config.yaml
d_mlp: 1536
activation: "swiglu"
rope_fraction: 1.0
init: "uniform"
schedule: "wsd"
decay_shape: "pow"
MLP neurons of a small language model. Each row is named by its layer, matrix (gate and up: input weights; down: output weights) and neuron, and shows model dimensions 224-351. Each number is 128 + 24 x the weight over its row's rms, rounded and kept within 0 to 255. A neuron's up and down rows have the sign that makes its largest values positive.
After each neuron's rows, "fires in" lists the words (lower case) most often at its 100 highest values on Wikipedia text that the model never trained on. A number after a token or word is its count.

L4.gate923 [156 105  54  98 193 130  91 154 121 117 130 154 165 106 116 145 149 120 146 126 139 123 123 127 153 125 146  98 126 134 163 139 185 110  92 147 123 167 131 114 123 164 116 109 112 150 163 144 150  79 135 144 103 187 136 198  97 146 123 115 166 127 117 128 111 149 123 142  98  83  94 135 145 123 146 126 120 121 110 100 157 127 121 131 133 146 117 127 116 161 133 130 140 117 110 183  96  97 115 137 147 159 108 111 135 151 142 147 116 155 156 119 138 127 111 159 159  94 113  75 147 117  88 137 118  78 161 120]
L4.up923 [127 143  75  75 132 108 114 172 143  96 118 136 178 149 131 134 113 112 125 155 113 116 108 128 129 148 111 109 131 124  97 139 146  95 146 158 111 150 158 107  92 125 124  94 101 135 161 136 119 136 115 119 138 142 103  87 165 156 135  99 115 150 138 117 107 124 148 130 176 113 130 130 119 148 105  98 120 122 127 122  91  65 110 159 124 149 154 144 148 166 121 166 128 103 169 113 137  76 132 173 162 104 160 128 179  91 102  96 105 128 137 126 149 134 163  89 128 101 154 144  99 125 107 162 126 124 127 152]
L4.down923 [144 112 128 133 112  80 123 111 160 135 109 139 151 104 129 142 126 110 103 154 118  64 113 144 140 147 154 116 118 199 105  96 145 124 132 112 124  94 130 132 128 136  79 154 126 100 149 168 148 128 104 128 132 143 134 135 151 153 160 133 121 164 132 153 109 177 128 147 120 159 166 134 121 124 130 132 123 143 162 126 107 124 142 135 130 124 171 100 120 150 102 126 162 122 166 108 123 172 122 172  98 146 141 129 131 118 162 123 117 147 128 122 146 112 157 125 126 173 163  92  57 125 139 127 151  86 115 129]
fires in: "country" 19, "city" 17, "town" 13, "place" 7, "sports" 5

L2.gate204 [147 125 135 114 133 130 123 125 169 134 124 158 120  96 160 146 134 129 140 155 172 142  88 101 103  98 106 117  87 122 107 150 117 119 101 102 157  89 136 114 162 113 143 151 134 136 160 125  96 164 159 162 144  94 158 120 134 107 144 121  84 100 133 105  75 130 159 109 129 126 143 131 101  89  86 136 109 120 118 107 152 139 130 183 138 137 157 101 147 144 138 142 140 130 105 116 105 106  79 116 131 143 154 131 138 115 123  92 149 176  99 180 131 116 136 103 134 130 149 162 167 129 115  90 105 144 140 119]
L2.up204 [172 114 139 108 118 131 105 119 143 130 133 158 128 149 147 139 111 111 138 153 152 135  97 122 130 105 102 105  69 156  93 167 101  83  93 112 127  78 142 116 157 136 129 142 148 119 142 164 106 159 160 137 143 108 119 126 128 110 148 112  99  92 121 125  72 124 148 110  96 146 128 126 128  95 137 110 138 120 122 133 128 153 128 180 141 150 135  92 187 119 164 148 136 128 153  85 117  96  92  99 159 139 120 108 147 115 111  97 150 155 110 161 156 141 146  70 112 155 143 186 143 155 110  99 122 126 163 113]
L2.down204 [175 125 159 112 133 114  91  97 160 105 105 115 125 133 146 145 138 128 162 125 142 126 101  91 110 105 113 108  74 168 124 140 132 114  91 136  99  74 130  82 152 137 149 135 133 119 153 135 115 125 114 153 140 122 165 131 166 133 160 108 120 118 145 124 104 138 149 157 131 142 107 141 103 105 122 135 107 153 115  72 143 143 173 167 150 129 112 138 143 136 122 151 111 130 112 107 108 125 131 133 124 134 144 122 151  74 123 123 130 130 121 151 139 112 128 131 147 151 127 107 129 127 118 115 128 121 157 122]
fires in: "military" 19, "political" 17, "religious" 7, "financial" 6, "economic" 5

L5.gate1458 [135 168  70 143 172 116 122 149 129 126 162 143 121 110  94  89 121 110 167  93 141 169 113 162 149 150 156 120 136 143 128 130 105 135 179 134 134 108 131  84 141 135 136 139 116 125 129 150 114  89 111 110 126 120 142 153  88 168 119 111 179 141 149 189 120 179  97 121  76 140 124 124 124  92 150 134 155 148 139 141 126 180  96 128  88 157 132 109 116 121 112 161 153 144 102 108 121  95 126 156 124 111 114 150 104 147  85 130 136 126 143 158  96 125 139  91 142 136 110 142  92 117 105 129 142 104 149 146]
L5.up1458 [114 124 111 172 138 115 124 157 138 144 129 109 139 106  99 142 111 107 160  88 155 112 100 146 141  95 134 144 110 136 106 138 107 105 165 146 112  90 135  76 120 114 146 131 116 174 124 151 100 118  97 103 115 121  93 115 169 129 121 102 166 127 138 162 165 154 146 143 119 170 105 143 118 109 150 121 138 154 138 120  83 144 142 116 109 169 126 117 109 128 131 148 137 119 109 102  82 122 150 166 117  97 105 132  83 180  78 100 144 129  96 121 108 124 167 113 124 127 102 108  75 105 120 129 111  74 151 146]
L5.down1458 [114 107 107 160 146 120 111 137 114 131 113 132 125  96 142 141 155 142 150  97 108 104  99 140 104 101 127 122 109 147 133 158 106 118 142 113 106  86 113 131 128 133 118 143  96 123 140 146 102 139 137  98  96 115 114 154 129 134 121 141 165 119 147 134 150 133 177 127 139 128 131 120 147 127 133 178 134 156 119 138 108 104 135 131 141 126 166 152 119 140 114 164 155 131 148 151  89 106 145  98 117 119 114 139  88 142  92 111  93 125  95 105 134 121 150 140 103 114 155 102  90 163  77  89 155  95 121 148]
fires in: "western" 15, "massachusetts" 15, "eastern" 13, "roman" 6, "southern" 5

L2.gate1187 [129 148 149 113 141 137 102 170 129  96 123 123 111 133  86 141  90  72 130 139 133 132  96  99 159 199 154 135 130 114 124 109 147 155 108 147 120 126 132 122 128 104 108 170 155 105  85 185 130  90 171 159 137 147 118 141 156  90 152  86 127 130 152 100 144 113 117 157 160 126 144  83 104 111 114 130  99  93 134 128 153 109 138 154 131 148 149 149 132 144  89 145 148 156 137  90 128 122 118 141 151 119 164  66 117  97 139 119  92 114  98  79 135 139 117 171 130 130  83 112 109 161 132 108 140 121 151 161]
L2.up1187 [121  73 122 139 145 123 164 147 119  77 137 124 156 124 151 144 147 133 151 138  98 109 112 140 113 145 127 102  92 120 142 100 126 145 130 151 128  91 116 126  78 132 108 109 179  88 118 112 139  93 139 108 153 112 120 117 153 135 152 100 135 118 100 148 114 125 147 129 110 176 118  97 115 111 108 148 156 110  76 162 174 149  94 142 135 119  93 122 113 121 121 123  94 167  93 139 125 144  90 100 100 128 108 128 125 135 179  80 162 130  95  82 157 161  83 143 157 159 156 141 132 121 165 128 143 131 131 153]
L2.down1187 [134 135 134  89 144 198 164 143 115 154 138 145 147  91 143 139  87  99 134 180 139 135 118 113 132 106 129 141 128 106 125 123 142 147 196 158  99 105 147 107 108 131 139 145 152  90 119 161  90 110 129 118 109 132 134 112 162  81 142 117 141 128 142 113  90 155 139  78 113 118 118  90 150 121 125 129 128 149 132 145 143 127 120 135 122 143 108 112 146 126 143 115  80 122  73 111 108 140 111 101 117 109  97 149 148 120 162  90 117 155 128  94 160 123 149 152 129 116 163 118 153 126 154 116 170 125 147 123]
fires in: "100" 35, "average" 7, "enough" 4, "125" 4, "typic" 4

L2.gate1323 [175 121 154 116 145 100 102 147 129 106 100 119 124 139 104 140 145 122 159 125 159 114 131 112 130 102 128  93  92 110  84 159 136  91  94 139 134 111 142  69 132 114 179 187 143 132 134 109  73 131 152 110 116 104 137 149 134 138 143 102 106 107 135  96  76 109 122 118 127 136 131 100 124 131 124  98 123 140 135 121 134 140 167 182 114 164 112  96 155 145 125 147 127 128 163 106 136  94 116 138 103 119 142 125 156 121 103 119 143 147 146 152 141 149 162  89 145 131 141 141 139 129 106 125 104  99 113 124]
L2.up1323 [148 131 118  96 152  82 122 166 130 111 123 129 131 134 139 132 136 153 150 124 155 124 104 148 129 108 116 105  91 138  69 178 127  90 112 148 149 112 151 104 122  67 168 171 174 129 123  93 101 146 137  91 121 112 137 173 135 122 109 106  99  96 135 144  74  92 109 133 123 137  94 120 141 111 129  94 113 128 136 134 160 118 147 167 116 145 127 100 165 138 125 124 130 124 144 102 110  84 143 123  99 117 130 135 138 123  95  93 138 124 137 152 124 157 137  92 142 130 125 147 151 132 116 123 115  94 133 124]
L2.down1323 [141 122 164  80 148 102 108 128 106  97 100 109 110 128 145 125 156 125 162 126 178 121 116 124 119 101 134  89 101 128 105 124 126 115  93 160 108  92 131  85 148 135 148 115 131 134 153 123 101 147 104 121 115 113 165 137 181 150 130  73 134 100 145 143 115 130  89 129 123 119 112 112 132 131 121 134 110 154 149  89 162 126 188 136 139 137 124 138 121 121 123 162 153 118 120  94 108 113 113 125 115 126 145 115 155  92 109 120 134 120 112 129 135 130 127 129 175 164 135 119 156 133 113 137 147  92 139 145]
fires in: "political" 17, "economic" 10, "cultural" 8, "religious" 7, "social" 6, "artistic" 5

L4.gate1030 [124  89  70 100 112  92 141 121 128  89 128 101 141 138 131 134 142 126  85 147 151  80 171 141 146  70 147 155 134 144 114  97 120 127 113 119  98 122 167 114 116 114  96 129 112  82 105 153 126 127 104 127 126  74 152 139 105  98 148 124  94 126 109  86  80 125 135 111 153 128 132 115 176 161 116 125 189 113 115 143 110 149 112 157 150 136 152 138 118  88 137 125  77 134 150  91 131  84 149 139 128 107 138  67 108 126 160 140 154 109 129 128 132 147 141 119 135 143 128 142 116 104 112  84 117 114 123 105]
L4.up1030 [151 153 129  95  99 150 132 151 136 141 110 151 141 100 196 144 156  64  96 115 124 120 150 142 140 155 182 180 130 133 140 120 153 112 173 120 165 131 163 163 136 132 125  94 119 126 141  98 149 165 148 118  87 124  92  96 110 133 116 134 143 180 124 134 141 106 104 115 143 154 167 137 148 146 117 123 140  85 119  96 114 126 152  83 122 128 116 140 131 106 133 142  58 173 160 115 152 143 135 138 106  82 135 104 147 159 139 130 108  81 147 120 154 127 111 148 130 118 124  88 120 169  91 119 141 166 154 123]
L4.down1030 [154 116 124 119  95 121 119 157 135 159 118 114 111 127 120 121  74 138  85 146 114 106 155 116 166 113 126 169 115 155 136 124 119 130  96 116 132 155 140 116 101 148 149 111 101 124 134 113  98 159  99  88 139 132 106 135 121 110 116 145 127 135 131 160 102 133 155 128 117 111 145 152 109 138 133 139 149 141  92 130 128 135 109 103 122 152 159 113 113 141 100 138 105 103 133  70 119 115 102 136  87  79 132  84 148 127 107 105 119 166 126 125 146 128 139 103 146 142 135 158 121 159 153 120 112 121 164 111]
fires in: "head" 20, "assistant" 14, "quarter" 8, "work" 6, "vice" 5, "co" 5

L2.gate407 [159 101 108 167 151 116 114 158  85  96 138 119 133 101 119 140 121 138 131 109 136  78 131 125 180 165 157 113 152 147 118 141 143 131 146 117 137 114 164 136 122 126 158 133  99 135 106 156 136 126  85 154 141 124 127 118  72 129 126 136 153  93 130 133  92 168 130 100 107 120  83 113 103 120  96 156 156 131 145 114 161 142 126 126 108 131 155 100 146 119  76 128 137 118  77 114 127 108  92  79 164 125 173 121  93 114  87 124 164 157  77 138 117  90 114  99 112 144 147 108 150  89 153 113  99 152 122 149]
L2.up407 [155  77 125 178  98 131 112 132 105 102 105  81 150 104 161 147 120 115 136  99 151 111 148 159 163 145 129  69 134 121 113 128 128 136 123 145 106 125 136 119 131 113 119 143 107 149 133 176 131 119  81 148 136 108 107 100 114  94 144 156 127  93  73 161 123 151 143 131 153 152  86 152  98 106 109 138 152 136 154 113 127 140 144 133 137 160 132 163 136 124  71 148 126 128  83 112 109 153 101  93 102 106 104 150 113 127 121 103 158 144 113 105  81 116 144  95 158 152 126 115 145 110 122  99 140 107 116 137]
L2.down407 [146 138 132 185 138 165 132 109 128 130 147 138 135 122 110 118 138 112 182 123 147 111 145 130 122 111 121 141 123 138 128 139 101 149 125 138 102 108 149  98 125 153 116 140 123 147 135 114  97 134 109 103 143 107  97 144 144 136 126 121 151  76 126 138 126 143  92 132 164 124 119 113 149 127 125 128 141 135 125 104 156 140 125 106 140 113 131 144 161 115  96 173 108 150 108 114 145 121 131 121 120 104 123 140 122 138 128 138 144 128 122 114 139 122 144 101 127 134 135  95  98 126 142 117 174 148 154 147]
fires in: "western" 17, "northern" 14, "southern" 13, "grand" 7, "eastern" 7, "great" 6

L4.gate841 [142 112  89 131 152 160  99 141 156 132 134 127 119 157 127 178 120 106 121 117 145 117 128 166 118 136 114 148 135 149 139 153 154 151 123  96 155 123 152 124 115 105 127  92  64  92 135 119 145 123 118 137 134 134  87 144 152 128 109 110 128 140  68 112 150 186 171  60 128 118 109 108 154 195 126  94 151 153 113 124 146  97 122 152 141 123 135 115 117 131 104 113 127 115 148 145 145  87  82 141 127 116 149 157 150 143 121 125 138 154 155 118 130 153 130 154 177 118 101 180 131 147 166 123  93 109  99 124]
L4.up841 [123 141  83 105 161 105 147 125 120 135 150  90 153 147 118 140 125 134  83 135 145  96 117 107 134 175 130 165 132 136 145 150 145 125 122 163 134 110 154 105 165 140 160 128 134 158 175 118 129 127 151 100 120 141  93 169 141 135 115 109 142 136 103 106 128 154  93 123 138 124 100 151 100 132 136  82 106 163 128 116 127  71 101 116 147 111 107 136 130 105 109 157 106 130 144 128 135 126 111 172  98 122  77 135  92 123 118 159 130 103 192 111 133 145 105 136 148  96 145  81 112 177 114 129 141 119 125  73]
L4.down841 [129 164  92 111 155 104 137 105 161 123 158 128 126 115 142 121 123 119 113 141 141 112 102 161 151 108 128 128 134 147 149 163 154 135 133 143 140 100 153 136 158 129 187 117 154 113 127 121 138 123 102 127 128 148 122 149 146 125 128 107  97 122  96 122 150 116 121 141 136 129 118 157  92 141 130 113 137 136 143 122 124 111 118 118 139 123 105 145  87 108 125 158  95 136 163 165 107 144  87 151 130 135 106 111  92 101 124 113 127 115 136 114 112 153  87 102 150 145 163 105 150  99 154 154 151 139 150 112]
fires in: "united" 33, "records" 12, "city" 10, "cd" 10, "real" 8, "town" 6